Weights of a small GPT-style language model, trained from scratch on English Wikipedia: 330M tokens.
MLP neurons of a small language model. Each row is named by its layer, matrix (up: input weights) and neuron, and shows model dimensions 48-175. Each number is 500 + 50 x the weight over its row's rms, rounded and kept within 0 to 999. Numbers have three digits each.
After each neuron's rows, "fires in" lists the words (lower case) most often at its 100 highest values on Wikipedia text that the model never trained on.

L8.up431:618523541494524627526417537579453391394497640428528420502492469561467445528435578490524472520541483537538563489380434405561491548475429478431505509502522487458474513493533433517534511458454457497532425462419415427455506526496548477462534466445549528522455422514488534489402521567505558539495513538500450551498510537450480416421432464479496471482548596409473517487558451581529443571513
fires in: "0", "adventure", "000"

L4.up181:435433490540530445495484597526576488563591462603547517557452472488545583461545545433536462526454496512519485479437392544515476430587474559473423410459553559518509533567461518474557506479505421479467539554555503470538556540524602447507507425514456507431637510504454455467437505519482527544529470538497548490597565496545565514459484481372460475381548448448552514536520534476530578477472
fires in: "who", "as", "according", "whom", "if"

L6.up623:399520524509507451530506495517450442502449505514457523485530509470537479442504499403484458427459454538611491465496543607509532471519512542463538499436568512499493483495498448469571494513416484502545460435528483388505489457481540460513543567528445497458468577477388531435417529438516460570558544501518443591494565539514529449464666506508435511458494502540533502482421524460483482511527
fires in: "the", "which", "its", "that", "first", "whose"

L2.up978:552571492493413464569539546483504535515492488580460433501494505436477475513417513463525492512512460521580511563550437573485501509471447459483420482523442587478470558468380502488411536470585421403516562415572452580503552597545550454541520497502473520484603475425530515500446522519613544542515491473466540504540541428434546492507583529454495595482530478423528528457567464531419439498459
fires in: "or", "but", "rather", "orca"

L4.up244:447410533521455466447455475462469446568528514436500459442469482478589413496490502506478550515480477575546454537468579551456532590579504480496483471505476542547477526542501405571508450462459558398463531467554599485537482484472509592493506479491414526506481556607508569494495445510518423567506499438549635568539524503486514465556555486497492507448618502418529520397505520525546536624471
fires in: "the", "his", "whom"

L6.up1001:547411365439485482435465553503509479439545474430474509526509441458584442478465496469600505508457453518583505543520547473564538503526469533521552492459555503445503513413495348471558536564582556395499434525495434505547485493428483512479552476404479501511557534436497531605442545603512491541544481531437554519491389557458443474548553472525479447467480559407450434450448603548480524513510
fires in: "be", "first", "been", "later"

L3.up246:581568590538447455417559522539424513427501586466566476431557501511581459480533570424403525448571553546535467476528487441470550470466480435432478505515397508394475457588472513443554546481438497484508599535542558538494543470493533542494433510475459503438536491495467481459584510531509504482461528487517524515535585594460444483509539472570455558543516494425542469565384435339487587413520
fires in: "in", "from", "of", "place", "at"

L2.up144:471538494492493369470483500551563564498514468500449554480538540588498519525562488509481512437553536554571488432568464611480470527499456522414445446494540557471465611554538458427484542477535499453531464452556551531516504455409481590471500505472467443528492424530449550402528498408483441494491572538518582470485550488571529525520439445531543520441426515476526530425477521412482459494497
fires in: "none", "one", "stone", "gone", "degree"

L2.up138:575535395506488603516510455523564539502592496504463444432495420494532551528410529448537424484524488534455513469534552552515468530458498477518579545556358501503488548426566499485516539497596524546490442433536597421525426473496533589482524520489447428537629490471527503519497484494505486561455517487581456568454500439482537438482529431561458501432437647434499579538493537407547585537515
fires in: "film", "song", "family", "species", "district", "church"

L2.up101:415405493648488583455591433445521547560533446487435500548472535476531475473555503497534567421471488557486542523487580545618474438422551383413423453491549436462460423501538457558541510468500515516531535585589498581539475523472475475448532467556449509466596467489433551581461497601532464615478458525434456457500530488518563473562491530482603447443528491459594596504467613511548415495436
fires in: "early", "late", "low", "high", "much", "long"

L2.up636:544465595506549506482501558491419560553531507441560503523524469622562524431537492532468469565410523516485592568571511548491495494404480478438469493454511482492466502586497481585444383462451456490485611416483507503493572484441546465530474547483431380420551459554496557526517495555444530483526528456509545636516498563571470493526457489493527556573521432547464505418541516446530514683501
fires in: "also", "never", "there", "no", "case"

L2.up373:493499470506464515519524524470561554558521524539435463442469523518457541494498560453543471414509493580458533492589495385513505482447507455556427480493510558546487498425526464601548512505460472552549477534625489556512480573533552489487478451460487431415491509505519535484409591559443588499434473482513565537533614502445465541496497512509365494454457520416541529539476606493511556458489
fires in: "votes", "total", "according", "status", "years"

L2.up271:476531462524514577468547417518440591516486397496469590552572441484437414525487572448535508492396519583538508504490521471607462434548472419547425536543524566633523501519545464550424450530426580548523537429535540540551477532457581487584469451495399412519519550473501584461440538585502537506482483529444464480465437472507495474459487499397476458453553461520447478540497533424387434456450
fires in: "but", "and", "sciences"

L2.up522:489503559630531446478503504512501467523428650534541475544582485452579496474623443462497456547512477467537565529511460469453448461526456464437450614511477504428452545452528416564477518433452497466555560489607458533558429500367617538492511472433378522447479429496580541477479451462463516549509505495459487528413524486455580490478487469463539532426458568527531512557480498469568494470530
fires in: "this", "no", "however"

L2.up995:545570502436534570502575538504484541484461455558537476524469429530628496518523509509492513448574441525510387557556515451496565457431430475435456432526508523470481567501504526467496501490514539459510504569527547567470424510498485521405611433535475453527467482468491466494452530556514441510431554557471523446561566464485563484521539502460549470427552457517499533380479557499378490530536
fires in: "year", "men", "years", "women", "man"

L2.up956:572524533532607516469526468472501411562485462479537457529510403457341494525499471426484487428494429530520549443481480422436499566417413513507618501499498447504510462480432543471567437469541607539462437480512460491499471461405466494575472487491496430505458514476493445497533498547513478540564455504505479449535476536564539493479511466544440478496490558510454494457515530469551504521473
fires in: "film", "hindi", "hindu"

L2.up117:504492504596497538483483492414572530483521464474492542492495415530469597654587582547509479411490565522524531529559523434477485537450531451500536442506465397460566450412491450430499584453534522456428559441450516474493515508504481580437558510587505452527521443557540510526516436524490407513525520416629537406518417515579455520447558431527438427481607530454469461472458424491481551459504
fires in: "company", "film", "private", "media", "market", "tv"

L10.up200:444460509466507453478565576534503560522443523508445531508510492494534533510507534472489522515424540456486477520482462545561405604494519525492433508488494564532415574500525445491466525442468544567547497618442539415480475465559500564500498432635416509544554444614548514530447526491415542506453463529526469462541411490505521546474364527516524486539520570479507528515548416508471506571470
fires in: "the", "it", "that", "who", "you", "i"

L2.up1022:529529512526474530424468540489523538443397457456480399452500528554582418548432442539542448534539436400450471487472490566491537507495482593463562598560466422542478492492439528511478558390588509522532612496553549511517452419481384501566477461546495477523539537517460469429469480445503419552549548450582496547421477470503438486517458479492446548506610461473514474516490490544535478604464
fires in: "university", "school", "college", "now", "schools", "center"